{"n_layer": 20, "d_model": 640, "n_head": 10, "n_kv_head": 10, "head_dim": 64, "d_mlp": 1728, "vocab_size": 8192, "activation": "swiglu", "norm": "rmsnorm", "norm_place": "pre", "norm_eps": 1e-05, "positions": "rope", "rope_base": 30000.0, "rope_fraction": 1.0, "qk_norm": false, "attn_scale": 0.125, "bias": "none", "tie_embeddings": false, "parallel_block": false, "init": "trunc", "init_std_qkv": 0.0148, "init_std_o": 0.0, "init_std_up": 0.0148, "init_std_down": 0.0, "optimizer": "muon_variant", "lr": 0.00138, "beta1": 0.93, "weight_decay": 0.22, "lr_head": 0.00541, "grad_clip": 2.0, "warmup_steps": 200, "schedule": "wsd", "decay_fraction": 0.85, "decay_shape": "linear", "final_lr_fraction": 0.0, "batch_tokens": 131072, "seq_len": 512, "doc_mask": true, "train_tokens": 834900000, "steps": 6370, "dataset": "wikipedia_en"}
MLP neurons of a small language model. Each row is named by its layer, matrix (gate and up: input weights) and neuron, and shows model dimensions 496-591. Each number is 128 + 32 x the weight over its row's rms, rounded and kept within 0 to 255. A neuron's up and down rows have the sign that makes its largest values positive.
After each neuron's rows, "fires on" lists the tokens most often at its 100 highest values on Wikipedia text that the model never trained on.

L8.gate893 [ 90 102 161 137 102 129 112 106 122  65 141  84 102 219 152 110 126 143 122 144 147 120 105 147 127 116 147 100 128 159 138 149 105  99  84 138 111 107 126  21 147 124  70 109 173  88 129 134 120 120 111  93  74 121 143  72 131 169 150 147 192 125  92 105 127 141 110 120 165  82 129 182 130 152  86 114 126 163 137  84 125  97 128  69 114 109 131 125 109 189 136 186 130 105 157 139]
L8.up893 [ 83  78 150 101 103  51 152 124 134 136 110 220 129 114 113 137 132 151 104 108 107 128 191 159 149 151 105 126  94 121 152 139 117 154  79 138 183 190 125 123  89 174 127 142 171 139 159 148 124  85  92 103 151  67 165 149 134 129 110 109  95  98 182 116 132 131 202 116  92 163 109 115 112 135 170 172  98 142  86 156 164 123 107 106 136 144  93 175 185  81 147 114 172 127 140 185]
fires on: "S", "un", "cu", "a", " United", "e"

L8.gate1608 [162 103  57 107 147 104 102 161 122 131 125 128 146 105 178 100 109 112 172  84 166 104 107 105 195 170 143 112 126 110  60 136 122  52 129 107 149  79 105 158 169 110 127 103 165  85 175 112 138 135 115 107 147 151 112  98 100  95 110 176 132 156 176 129 198 118 104 156 161 137 111 101 124 105 109  99 145 134 150 146 175 177 145  96 111 145 102 153 110  94 148 121 153  69 152 115]
L8.up1608 [ 97  93 153 139  76 141 116 139  53  73 148  68 143 105 128 105 120 111 127 144 178 110 167 122 152  97  64 111 170 160 147 105 142  87 115 138 112 123 161 146 150 126 110 153 188 110 148  81 114 118  80  92 109 123  88 150  88 106 112 141 116 107 174 127 167 111 156 130 165 153 115  99 116 103 125 118 168 130 102 179 121 104  76  93 115 145 138 123 114 223 123 165  63 118  90 100]
fires on: "s", "y", "us", "o", "is", "os"

L4.gate652 [146 104 136 135  70 132  96 129 119  73 193 107 135 105  62 162 142 125  80 127 135  76  88 131  70 168 147 155 189 106 142  88 113  70 170 119 124 139 161  65  84 133 119  95 162 128 177 118  88 131 165 103 158 130 187 103 130  75 126 171 108 123 158 140 116 124 161  85 138 171  35 123  84 105 144  94 126 166 133  99 127 164 101 161 179 171 100  82 118 121 201 114 104 145 192 102]
L4.up652 [169 120  81 133 143  87  78 145  87 107 113 141 254 144 103 174 135 171  97 144 180 128  95 149  65 118 149  81 190 104 120 110  64 128 168 176 179 151 143  93 161 144 103  86 104 115 167  72  69 109 167 111 188  71 163 162 182 123  70 122 158  99 110  80  91 156 106 107 152 109 130 172 110 126 140  92  60 172 120 155 101 145  59 135 161 135  94  85 123 128 173 130  83 156 154 157]
fires on: "^{", " number", " Te", " list", "se", "fe"

L8.gate1308 [161 112 153 163 150  85 102 121 131 119 128  82  89 171 133  98 137 165 194  87 101  80 139 144 147 112 151 142 118 108 128 153 188 162 166 126 121 141 192 162 143 128  76 174 141 131 109 143  72 143  33 136 136 132 151 158 153 149 103 188 154  59 206 141 101 147 131 116 158  95 107  66  98 108  92  82 117 204 168 152  78  81 147  50 140 115 111 163 119 171  93 127 127 149 108 142]
L8.up1308 [136 107 103 108 135  69 114  77  82 169 118 144 147 109 139 118  93 150 124 162 123 122 159 134  88  96 116 138 145 163 174  94  75 135 170  97 189 107 133 129  73 141  64  51 151 163  96 145 184 142 131 139 108 115 154 166 115 121 152 114 169 116 120 154 125  68 153  99 126  76 224 134 137 135 111 143 172 134 114 132 158 126 136 149 182  88 167 181  86 154 118 184 153 150 116 203]
fires on: "\n", " as", "8", "|", " named"

L8.gate30 [144 124 118 145  86 122 153  93 142  71 179 128 171 142 108 167 146  65 116 122  96 115  96 174 124 178 131  78 123 132 126 148 156 191 146 120 134 105 166 110 115 110 207 128 117 156 171 121 151 125 112 142  75  97 172 127 116 193 125 120 145 122 141 115 117  95  88  93 130 157 145  84 128 136 128 131 117  75  84 126 126  81  95 184 139 127 135  84 183 158 147 100 138 137 104 127]
L8.up30 [ 90 170 124 197  68  95 136 127 187 144 111 173 149 148 163 144 175 150 158 174 146 119 114 119 140 141 149  75 123 150  73  65 190  55 118 175 162 169 119  84 134 121 134 104 126 145  90  83 177 104 146  98 174 177  69  99 178 104  99 166 102  93 123 135 108 127  39 131 161 111 167  94 101 171 137 129 101 153  90 198 146 137 132 189 138 149 114  88 126  97 150 154 129 149 176  70]
fires on: ")", "s", " |", "as", "g"

L8.gate523 [ 98 134 127 125  91 164 104 116  74  59 107 119 134 155 124 125 145 112 143 108 123 100 127 162 162 137 126 181 165  97  87 165 147 134 103 127 105  95 135 182 139 101 151  73  95 131 173 134  96  74 111 123 138 191 121 132 106  70 129  79 119 142  97 111 125 142 144  75 131 194 160  69 167  54 159  57 116 103  81 172 148 112 160  96 153 153 133 100 130 109 136 139 158 159 123 138]
L8.up523 [132 135 126 132 138  82 110 109 148 119 127 143  93  68  88 125 118 148 147 140 130 141  82 177 119 176 141 135 105 162 128 145 125 142 116 132  96  95 101  84 128 139  44 147 149 125 134 121 126 162 128 140 110 119  86 172 147 133 138 154 162 104 100  88  71 105  41 135 140  92 128 103 126 139 100 120 177 110 158 142 114 150 158 139 134  90 120 215 141 156 120 144 134 111 168 168]
fires on: "1", "2", "0", "5", "4"

L8.gate1475 [101 125 126  89 172  98 155 126 155 117 145  98 190 151 184 144 145 153 121 152 131 190  43 102 186 121 162 170  91 155 128 147 125 138 158 190 102 131 141 136  96  97 202  97  74 138 103 119 134 119 132  71 150 183 141 165  19 176  93 122 139 144 160 184 125 105  96 182 104 164 118 117 139  63 178 105 168 143 121 133 108  41 127  84  87 131 123 100  98 148 142 129 154 183  95 133]
L8.up1475 [106 104 131  99 142 109  94 154 127 170 204 112 112 189 158 164 138 145 147 143  99  98 102 151 150  80 131  96 116 170 138 121 101 141  99  98 141 200 202  54 140  47 138  84  88 131  63 172 130 115 148 137  90 110 208  67 116 152  66 156 132 120 157 157 118 136 107 188  79 153 143 167 145 182 141 113 126 124 115 131 168 160 218  78 101 149 127  91  87 207 151 122 147 170 186 118]
fires on: "s", "t", "as", "z", "y"

L4.gate1225 [162 111 135 120 105 119 146 135  96 101  86 134 153 127 156 113 125 155 142 171  90 119 101 163 138 155 116 150  92 215 113 129 110 141 179 113 173 117 117  71 130  78  95 106 140 161 118 153 128 198 146 173 108 126 156 152 122 114 128 125 173 123 176 159 111  78  79 126 125 142  87 143  99  88 178 100  60 144  73  90 135 112 230  97 149 138  67 108 119 181  82  63 178 121  87  59]
L4.up1225 [122  79 135 119  62 109 177  96 139 167 118  65 132  80 102 110  73 115 115 138  64 120  98 199 182 152 107  99  92 169 119  93 125 127 180 122  98 169  97  87 182  94 101 130 168 146 102  94 162 197 138 115 121 118 189 112 158  73 195 149 145  73 140 141 156 130  58 116 115 155  52 154 106  50 176 105  86 147 119 129  94  84 220 118 156 170 152  96 101 157 133 140 150 104 103  70]
fires on: "an", " social", "le", " singles", " Social", " family"

L4.gate38 [121 141  85 156 112 162 112 163 148 160 160  92  79  91 133 108  97 107 122 100  95 129 117  86 127 117 163 135 102 155 121 129 152 155 125 104 174 118  78  97 157 138  67 161 160 122 160 124 116 142 130 149 127 118 127 137 147  89 127 105 130 136  87 111 142 109 157 183 133 118 111 139 188  57  90 107 150 196  94 141 131  91 117 155 152 134 115 105  87 156 169  98 137 102 135 109]
L4.up38 [132 152 104 176 157 155  91 140 112  99 200 102 112 101 146 145 155 100 159  95 106 160  79  78 129  73 130 148 107 160 159 132 156 106 167  96 102 163 153 182 127 168 129 130 148 113 109 119 109 127  90 164 108  88  83 129 130  91 144  88 140 152 145 150 171 169 102 158 136 116 134  94  95 112  80 157  84 131 129 132  64 122  86 120 199 146  26 129 121 145 151 141 137 120 150 112]
fires on: "ad", "d", " Total", " Bad", "e", "fer"

L2.gate117 [ 97  92 128 141 101 159 145 165  82 144 189  78 143 173 139 196 167 111 133 167 140 113 114 136 147 203 118 112  86  77 150 124 155 165 129  67  80 106 160  94 172 162 151 143  98 160 146  72 138 152  56  74 174  85 165  86  94 136 137  84 153 153  95 182  74 103 145 115 164 113 151 113 142  83  87 110 122 119 102  77 129 111 112 138 194 179 114 129 137 141 151 145 121 193 142 111]
L2.up117 [124 147 149 102 114  91  82  99 176 142 111  94  61 131 127  85  76 134 126 121 121 147 157 125 101  85 163 149  93 200 107  70 123 105 194 143 130 148  47 115 106 104  88  89  74 120  89 143 107  52 129 170  94 164 105 148 111 100 138 126 115 105 133 121 176 173 126 110 139 175 117 182  67 136 147 161 127 105 110 136 112 152 104 120 131  91 166 170 145 137  97 131 152 103 122  94]
fires on: "s"

L4.gate1699 [136  99 106  58 121 180 143  92 145 108 123 118  88 126 157 149 127 137 131 188 114 135 143 165 162 165 114 177 164 144 129 125 162  90 117 135 141 198 196 102 114 177 107 141 163 137 117 143  78 147 136 103 155 144 120 127  95  89 115 156 154 140 107 156 136 162 177 117 116  81  94 113 149 203 151 187  87  87 133 144 140 150 139 135 169  86 104 150 110  96  67 142 151 141 113 171]
L4.up1699 [ 74  87 175  85  96 129 129  50 146 169 119 104  67  82  90 145 113 141 101 138 177 128 139 100 180 124 108 123  99 177  96 155 123 137 113 147  92  75 134  85 156  99 135 124 110 195 128 115 122 144  92 126 145 153 108 108 160 135 132 179 107  86 123 159 115 102 116 151 165 107 119 139 115  84 110 133  98 200 116 105 116  65 156 123 179  85 197 126  98 129 112 115 104 145 115 129]
fires on: "'", "mar", "the", "ik", "time"

L4.gate542 [108 131 108 186 175  66  93 140 135 150  98 157  92 106 136  98 116 145 125  87 112 144 147 156  64 151 117 165 113 145 147 183 110  47  78 159 138 118 159 123 152 133 139 102 138 140 166 124 134  91 146 159 151 124  79 149 102 134 168 154  99 136 187 126 160 131 133 116  98 142 159 156 154 108 131  95 114 145 151 117 121 133  84  99 135 114 134 137 157 125 141 120  94 172 115  82]
L4.up542 [142 158 189 198 189  93 182  90 125 115  73 131 139 104 138 152  80 129 126 147 147 151 113 167 113 174 140 108 124 136 133 174 116 136 137 152  47 198  96 111  94 114 134 140 150 131 114 127 141 148 153  81  90  81 149 127 126 171 178 180  94 132  29 126 125 159  93 101 116 124 104 190 128 131 129 124 109 130 105  99 104  72 141  84 122 120 113 126 163 134 111 125 159 108 176 111]
fires on: "ing", "e", "3", "es", "er"

L4.gate99 [103 166 106 120 150 115 158 107 110 109  88 169 167  69 165 125 134  67 150 156  98 129 134 139 156 116 130 100 195 107  62 137  73 118 112 146 149 107 176 143 105 133 157 107 132 137 151 149 126 119 142 105  96 137 168 180  92 139 125 140 179 130 178 143 136 119  91 221 126 138 146 171  79 155 105 155  92  81 152 177 106 119 148  94 147 114  71 182 164 138 124 158  94 103 152 174]
L4.up99 [111 133 132 125 102 143  77 105  96  74 161 126  97 157 119 108 152 148  72 152 187 148 122 103 147 115  99 115 144 165 137 118 176 120 107  40 117 128 105 125 147 119 154  94 171 140 122 140 178  89 113 170  92 121 143  66 118 154 117 142 157 151 189 121  80 151 127 106 127 145  89 112 177 182 117 126 150 128 133 102 100 159 150 108 123 112  64 141 147 154 126 147 232 162  95 129]
fires on: "s", "z", "th"

L4.gate772 [157 119 119  93 105 134  95 129 136  56 110 139 120 133 145 148 137 126 146 118  74 133 161 158 110 145  97 100 115 144 117  98 141  68  95 123 142  81 132 183 143 122 145 118  56  86 151 161 104 131 166  66 147  68 164  74 111 149 101 120 114 148 108 168 110 139 154  68 176 112 198 116 130 202 153  70 144 144  56 158  87 115 121 159 145  98 168 160 111 123 107  90 135 119 151 149]
L4.up772 [144 127 125  88 136 111 130 117 120  64 146 134 115 134 107 135 135 195 116  91 171 123  65 124 185 123 117 112 114  90 106 109 120 113 139 138 125  50 125 167  89 163 135 122  85  99 161 108 152 160 114  96 161 115 149 192 142 101 159 101  98 160 152  94 120 112 189 221  50  97 165 101 155 158 164 166  98 138 129 112  52 120 102 102 126 118 108 107 152 114 166 102 124 138 130  95]
fires on: "-", " sub", " comp", "ir", " Sub"

L4.gate1077 [142 129  75 126 135 111 161 101 100  75 100 179 143 132  80 141 143 138  61 164 100 110 200 151 124 123 170 140 160 144 129 159 107 123 119 111 165 108 149 174 118  85 126  98 117 135  63 150 115 151 121 162 180 130 124 149  83 121  83 138 154 127 117 128 103 128  71  77 161 161 111 159 139 141 109 130 149 134  62 183 114 159 141 128 165 175 127 146 139 106 114 153 112 160 107 162]
L4.up1077 [129  85 172  81 104 136 171  90 133 110 137 128  69  95 146 137  95 157 162 131 127 144 115 145 135 145 132  96 127 141 134 119 124 118 183 162  20 155  70 147 168 149 155 155 128 153 123 168 188 214 159 157 160 135 144 159  94  92 135 162 111  63 153  90  89  89 179  81 143  71 117 165 134 160 105 105 128 121 121 114  98 115 141 152 101 136 199 136 119 160 127 110 152 104 129  78]
fires on: "1", "in", "the"

L2.gate152 [123 108 150 147 125 133 161 133 105 152  80 132 129 110 148 116 161 140 152 163 122 149 120 101 120 113  85 143  97 105 132  95 174 123  51 205 102 148  68 127 145 143  87 207 190 101 118 125 130 121 132 131 172 136  91 100 129 166 138 128 112 137 139 118  93 126 125 109 115  89 136 134 152  73 134 121 107 109 121 173 128 161 100 151 149 158 129 178 103 150 113 194 129 109  90  90]
L2.up152 [142 128 126 121  85 102 161 149 146 109  92  42 138 100  61 160 117 169 111 186 121 150  95 141 100 129  79 118 114 115 157  85 161 122  71 101  67  97 144 165 151 151 154 173 172 127  88 116 155 129 110 135 144 138 107 103 132 105 122 149 136 139 144 116 156 109 129  47 151 113 164 162 143 123 181 161 120 107  62  88  97 147 137 149 130 156  94 126  94 134 130 140 123 154  59 164]
fires on: " an", "I", "gi", " should", " Au"

L2.gate973 [  0 100  66 181 145 113 107 106 145 136 142 109 151 125 135  70 157 107  99  81 121 118 138 141 142 122 170  95  93 100 177 202 145  88 141 111 168 115 135 105 213  97 135 118 142  68 121 104 125 152 126  91 106 133 103 132 156 117 117 112 136 106 130  58  95 132 132 115 141 141 104 140 130 127 133 134 135 115 140 158 120 125 116 100 115 143 171  85  88 151 149 165 114 137 194  77]
L2.up973 [ 24 151  71 172 149 143  61 107 137 103  85 132 122 121  96  75 118  82 102 105 165 147  97 177 122 131 138  98 184 145 145 188 120  99 100 172 128 112 111 161 127  97 127 117 134 117 146 122 108 109 143  95 138 111 114 177 118 149 133 129  78  95 138 112 121 117 118 152 164 137 107 132 122 109 169 152 112 117 106 139  80  79  95 114 126 135 153 152 122 159 162 156  94 139 163 106]
fires on: " California", " Texas", " Maryland", " Vermont", " Malaysia", " Massachusetts"

L2.gate196 [169 110 124 109 115 100  71 154 121  86 107  95 103 149 118  93 141  69 115 107 127 104 130 129 126 156  92  82 122 128 175  95 131 133 162  76  49 116  92  79 151  97 129 149 167 120 123 162  71 145 146 154 101 137 179 115 151 162 140 173  98  77 166 116 136 131  92  68 133 125 114 122 119 127 145 141 140 155 117  96 107 154 129 122 168 120  85 117 157  66 158 139 157 135 182 164]
L2.up196 [151 108 162 118 146 120  53 175 138 157 130 181 141  92 102 129 169 136 118 138  89 165 145 137 136 139 108  86 134 130 224 145 123 140 105 131 106 138 102 155 106 115 122 137 176 125 112 125 111 128 178 169  93 132 126  83 157 122 145 173 109 146 169 121  90 110  35 110 138 136  84  94 125 203  92 148 160 116 152  80 119 154  94  80 104 134  99 128 150 105 114 111 151 183 119 114]
fires on: " km", " mi", " ft", " minutes"

L8.gate1526 [ 98 131 116 174 114 107 157 152  61  62 142  89  77 181 139 174 117  97 109 162 112 123 133 107 183 115 106 117  94  94 106 155  93 134  91  50 131 129 157 120 135 144 129  85 167 170 151 112  93  94  93 116 152 101  51  59 138 111 117 107 186 176 113 164  90  39 141 103 222 138 117  95 160  97  62 134 127 111  87  99 120  92  94 170 136 158 113 133  65 131 144 134 162 139 142 176]
L8.up1526 [160 121 215  89 156 145 115 137 138 128  81  92 128 124 160 157  99  77 162 173 111 141  58 100 104  99 114 148 126 145 143 117 118 143 166 133 108 146 169  67 109 115 120 122 135 119 128  64 159 116 115 101 133 163 120  97 115 149 163 160  71 102 178 111 157 109 159 216  88 177 104 136 117 162 132 173 149 113 116 156 106 149 105 124 141  89 125 155 142 152 157 107 160 127 110 157]
fires on: "5", "s", "y", "hall", "7", "6"

L8.gate606 [133 135 148 120 127 113  64 146 149 153  98 116 145 136 146 157  83 205 100  87 105 158 121 153 122 100 109  78 153 120 124 109 152 127  77  79 119 145 147  75  96  81 137 138 131  93 101 115 120 175 123  98 108  83 193 138 172 103 117 127 138 111 115 120 123 167 111  91  97 137 119 131 124 175 129 130  95 157 113  57 122 154 130 111  90 139  50 108 164 148 143 119 170 143  85  87]
L8.up606 [147 129 172 123  97 113 130 134  92 123 111 140  97  68 107 181  76 137 123 150 170  61 134 141  95 145 185 109  77  93 101 120  99 146 126 123 142 110 122 132  99 128  86 143 164 152  81 135 117 135 192 130  91 104 105 123  73 132 129  87 183 109 104 152 159  97 101 189 112 134  93  59 180 128 136 118  77  98 121 137 159 106 206 152 148 128 108  83  64 102 135 107 114 109 122  94]
fires on: " he", " He", "He", "or", " him", " need"

L4.gate109 [127 119 106 134 159 117  99 156  89 162 165 137 126 111 165  99 147 130  96 139 136 116 116 149 161 140 169  87  31 162  98  78 119 170 121 189 146 104 105  89 101 136 147 138 148  79 164 111 136 122 135 133 111  57 126 143 128 133 143 109  91 117 124 138 136 156 184 144 129 130 126 136  98 153 133 136  35 167 111 165 108 177 154  98 108 118 199 151 186 149 131 167 114 105 149 166]
L4.up109 [108 149  73 121  99 140 100  62 115 153 116  98 173 113 168 154 127  65 173  67 142 116 173 102 149 102 145 101  57 116 135  92 157 164 152 115  72 127 163 134 179  46  93 136  96 131 142 128  70 100 122 131 166  74 179 150  72 137 126 118 168 127 128 125 133 116 126 121  99  70  84  88 163 153 102 102  97  56 164 143 111 145 113 179 101 121 105 133 142 207 174 122 131 117 101 136]
fires on: "y", "r", "mar", "ter", "m", "lo"

L8.gate1170 [117 171 140 179 138 115 139 146  63 124 121  86  96  95 100 126 158 159 118 134 114 138 114 133 180 110 157  47 103 161 113 196 115 128  95 201 151 144 142 168 177 139 149  76 149 149 118 158 126 104 169 131 117 115 150 117 146 129 169 125  98 171 121  95 123 143 209 126 169 100 106 108 172  63 168 144 158 158 107  90 157 107  75 145 132  96 201  70  75 154 128 140  96 182 122 181]
L8.up1170 [118 126 164 135 139 106 106 147  95 123  74  94 173 117 172 139 110 113 130 146 160 100  60 106 114  79 154  91  79 113  95 131 109  69 158 131  94 204 175  55  71 119 122 162 171 165  80 142 149 130 160 157 102 124 146 134 136 160 118 111 117 178 127 149 149 137 110 117  71 139 108  81  78 103 145 133 117 124 119 110 117  99 182  88 151 129 127 129  93 114 121 147 189 133 111 168]
fires on: ",", "er", "ing", " family", "li"

L2.gate644 [145 158 148 168  79 127 171 133 158 130 100  71 180 194 142  95  79 183 165 101 117 169  80 166 157  68 170 103 135 136 106 184  75 106 126 103 127 150 162 169 168 128 126 119  89  82 103 138 154 127 183  68 150 123 182 149 138  79  89 114 172 182 143 136  89 113 133 123 118 134 154 131 195 136 128 120 141 117  83 151 152 129  65 131 133 152 175 147  76  75 130  86 115 107 126 154]
L2.up644 [140 160 114 159  83 111 190 155 126 108 123 122 187 175 173  97 137 159 151 102 159 117  95 164 144  64 170 108 120 156 116 175 112 135 166 132  95 126 183 122 168 125 119  90  83  67 103 137 168 154 176 109 177 159 168 152 169  77 121  93 192 194 158  97 111 146 122 108 130 123 132 118 167 140 161 127 140 108  84 120 124 116 115 133 125 153 164 130 104  72 168 111 118  78 127 125]
fires on: "ad", "ub", " con", " sub", " Sub", "assi"

L2.gate112 [128  98 132 132 111 119 150 131  72 177 182 118  96  91 157  98 157 111 152  86 148 166 140 128  68 157 152 114 153 122 132 156 141 132  87 135 156 141 103 104 186 163 135 125  32 114 175  98 123 161 184 133 115 140 144 129 170 155 109 114 167 120  85 124 155  66 142 149 154  93 123  93 140  86 110  75 167 165 137 141 134 110 193  93 109  92 111  92 124 124  87 107 166 150 132 114]
L2.up112 [169 116 170 188 163  63 124 172 145  99 112  97 130 126 118 196 147 105  66 160 121 157 183 113 162 140 191 160 152 154 212 170  88 122  58 165 102  77  78 152 108 125 168 157 140 131 162 142  86 127 107 115  89 112  86 141 151  76  55  78 170  89 148  92 120  95 132 150 136  73 131 114  93 123 138  93 144  99 117 139 132 110 157  59  87 105 162 116 120 120 147 136 107 134  88 164]
fires on: "q", "i", "k", "dh", "ou", "u"

L4.gate283 [ 77 118  95 186 110 102 117 134 146  86 160 154  99 165 141 160 194 130 118 113  42 107 105 152 109 116 135 171 150 153 136 129 132 100 168 116 174  73 119 133 124  92  95  92  85  97 139 105  93 154 119 122  99 146 118 143 129  60 146  84 114 173 137  67 153  95 169 162 201 165 109  95 129 118 168 112 134 123 100 136  76 163 151 141 173 154 143 124 186 107 128  45 109 122  91 108]
L4.up283 [ 96 118  81  92 198 120   8 117 135 131 126 151  81 149 108 206 168  64 115 115 135  94 109 143 133 145  89 150 127 157 138  93 129  90 123 114 105 121  78 118 148  73  80 160 152  54 124 153 126 145 116 117 130 115 139 142 117 101 106 122 112 141 152 127 164 125  87 151 120 141 126 135 163 144  52 153 133  99 143 134 141 130 144 116  93 134 111 132 106  61 111 134 119  90  76  76]
fires on: " States", " American", ".", " world", "American", " Canadian"

L8.gate402 [132 102  26 153 134 159 126 138 162 151 115 155 119 153 170 118  72 132 154 111  70  89 140  95 122 157 105  96 165 109 124 122 114 126 136 107 125 188 115 114 136  30 141 153 102 125  97  89 119 135 133  89 130  99 175 111 155 133 139  87 135 121 125  83 151 176 106 116 161  81 140 101 129 137 107 153 127  98 132 150 137  95 141 154 166 141 127 129 145 110 196  81 119  66 120 114]
L8.up402 [150 160 135 146 123 201 157  81  51 126 152 156  94 131  84  99  95  81  90  72 108 115 102  98 151 113 186 101  91 132  83 160 135  74 126 150 108 104 184 122 142 154 119 101 135 101 153 174 150 124 136 117 113 115 130  84 136 137  74 158 122 136 122 131 114 136  53 123 111 135 151 101 171 136 101  86 122 112 124  23  85 119 103 141 111 121 156 134 135 129 147  67 188 169 128 112]
fires on: " such", " of", "ed", "ke", "t"

L8.gate757 [197  97 218 160 118 111 180 154 176  88 144 203 128  69 114  77 165 108 191 163 147 116 148 147 152 172 139  83 133 107  83 134 150 160  76 145 133  79  98 147 135 116 106 150 125 146 111 130 101 148 141 142 128 163 176 117 142 125 176 161 135 132  96 135 177 117  94 141 136 134 121 153  76 120 121 175 105 147 120 141  86 144 144 140 128 168 120 108  89 172  84 161 130 126  90 146]
L8.up757 [124  84 150 137 148 121 133  93 122  86 128 160 126 136 125  93 137 137 151 150  85 150 125  78 100 138  89 108 150 133 125  70 126 165 127  99 139 128  69  49  48 163 180 152 133 162 156 119 107  82  97 193  75 117 111 141 135   7 116 131 170 119 132 166 127 107 125 155 139  70 121 139 196 109  96 117 122 115 117 134 129 103  98  79 160 125 126 173  96 192 167 130 128 132 163 165]
fires on: " \"", "\"", ";", "tic", " number", " |"

L8.gate1622 [172 133  93 128 107 154 162 111 117 195  86 160  99 117 119 151 160  95 137  80 138 142  81 139 109 183 137  80  75 138 100 101 123 147 123  61 172 195 126 121  81  46 185 171 113  73 199 126 103 161 114 159 136 132 128 132 141 129 121 118 149 167 157  89  75  73 107 141 113  97  96 122 142 101 101 122 125 153 108  80 109 104 144 195 149 122  82 167 126 139  95 146  94 105 152 160]
L8.up1622 [153 151 138 100 124 134 189 141 167 157 151 181 118 123 134 167 157  99 115 214 141 138  53 117  97 159 119 163 130 195 127 121 109  96 130 154  90 129  62 102  88 103  59  88 114 130 116  74 145 153 203 147  59 188 110 147 149 106 149 170 148  95 127 116 164 130 175 115  89 131 104 126 156 128 146 196 102 110  75  98 127 139 179  65  74 141 113 152 127 165 173 156 134 107 142 152]
fires on: "t", "d", "ant", "pe", "ri"

L4.gate757 [ 62 130 134 160 144 117 146 111 135 121 130 166  51 121  65 118 118 129  98 110 128 151 147 127 130  74 130 101 141  65 128  90  85 159 171 156 129 158 131 153  94 149 181 142 145 240  76 154  73 100 171 145 133 184 183 122 137 128 118 101 187 145 147 113 143 126 142  83 119 139 179 177 172 165  85 133 161 191  79 122  91 123  89 201 140 141  65 117 136 137  87 196 138 137  88 119]
L4.up757 [ 88 116 180 124  68 136 112 142 155 124 132  90 134 132  90 134  97 105  99 186 133  94 133 140  87  92 147 117  81 131 155 127 121 122  79 146 147 197 108  82 144 113 131 144 144 161 193 140 106 120 102 120 126 160 177 114 111 123 122 212  89  96 115 138 168 157 185  65 181 113 111 132 168 162 179 174 148  89 150  89 101 137 119 157  56 137 136 125 155  75 168  55 131 121 154  73]
fires on: "in", "can", "In", "al", "nell"

L2.gate1601 [135 121  93 145  99  99 132 180 130  46 123 133 187 161  99 147 138 146  90 136 114  94 147  75 133 135 190  71 150 156 187 101 124 115  54 154 130 135  68 113 134 141 187 144 143 121 115 112  92 155 182 145 113 112 201 119 174 126 155 177 103 174 123 119  78 154 108 150 138 129 157 129 149  98 105 134 183 126  98 104 109 151 147  70 102 113 141  99 117 155 130  95 170 125 152 117]
L2.up1601 [101 136 130 145 130 128 125 122 107 147 142 168 173 101 140 133 144 122 107  58 154 141 160 106 113 131 122  84  66 119 115 105 165  77 126 144 146 115 115 117 216 125 144 110  81  87 105 133  98 147 167  47 134 144 112 118 114  91 118 125 110 138 104 170  64  99  96 185  85 119 140 175 135 105 108 148 142 170  61 112 117 130 147 133 105 137 123 131 122 160 126 104 155 156  53 113]
fires on: " January", " critical", " design", "ical", " Vel", "nov"

L4.gate912 [163 157 153 190  91 176 112 175 144 125 157 156  32 135 151  93 161 146 154  68 184 145 125  79  95  68 118  75 117  77 142 116 124 151 195 133 190 102 141  95 112 108  95 137 147 105 133 105 108 150 139 109 180  78 138 128 108 109 116 188 123 162 105 110 165 137 115 120 119 111 135  73 163 118 124 185 127 110 137 100  93 176 168 135 139 105 140 127 171 121 128 103  96 189  99 109]
L4.up912 [ 98 130 165 152 152  64 107 112  86 148 188 142 154 117  70 110 115 163  90 129 136 138 122 102 149  71 105 110 131 139  95 134  94 128 216 151 107  22 105 114  99 102 155 118 108 135 167 184 126 121 151 149 108 117 125 169 178  91 152  62  91 186  40 127 146 160  54 156  87 120 143  87 165 110  68 195 164 188 125 159  97 111 102  96 111 134 119 176 176 203 123  90 129 132 211 140]
fires on: "ki", "ol", "ke", "ko", "ou", " Ko"

L4.gate1293 [ 89 135 143 178 173 132 135  83 138  88  76 117 108 129 169 144 119 113 153  76 116 110 113 178  61  97 118 121 109 175 105 130 130  83 140 150 117 168 136 161 203 133  68 111 112 109 133 166 101 148 113 168 117 138 185 119 158 143 195 189 109  93 121 172 217  49 146 109 196 114 160 135 150 133 124 113 130 110 172 118 108  73 129 146  89 140 126 153  98 167 131 155  99  92 106 114]
L4.up1293 [128 117 159 155 147 112  71 153 148 113 113 127 104 136 144 111 127  78 126 175 132  80  43 150 105  87  70 192 108 135 131 115 163  90  91 134 123 143 113 117 126 121 118 148 182 137  92 117 153 129 205 106 107 121 135 136 155 239 162 158 126 122 123 167 147  69 155  82 107 155 152 165 107 119 159 129 172 138  89 193 185  87 137 109 140 118 127 118  70  65 151 119 108 143 159 163]
fires on: "s", "ers", "es"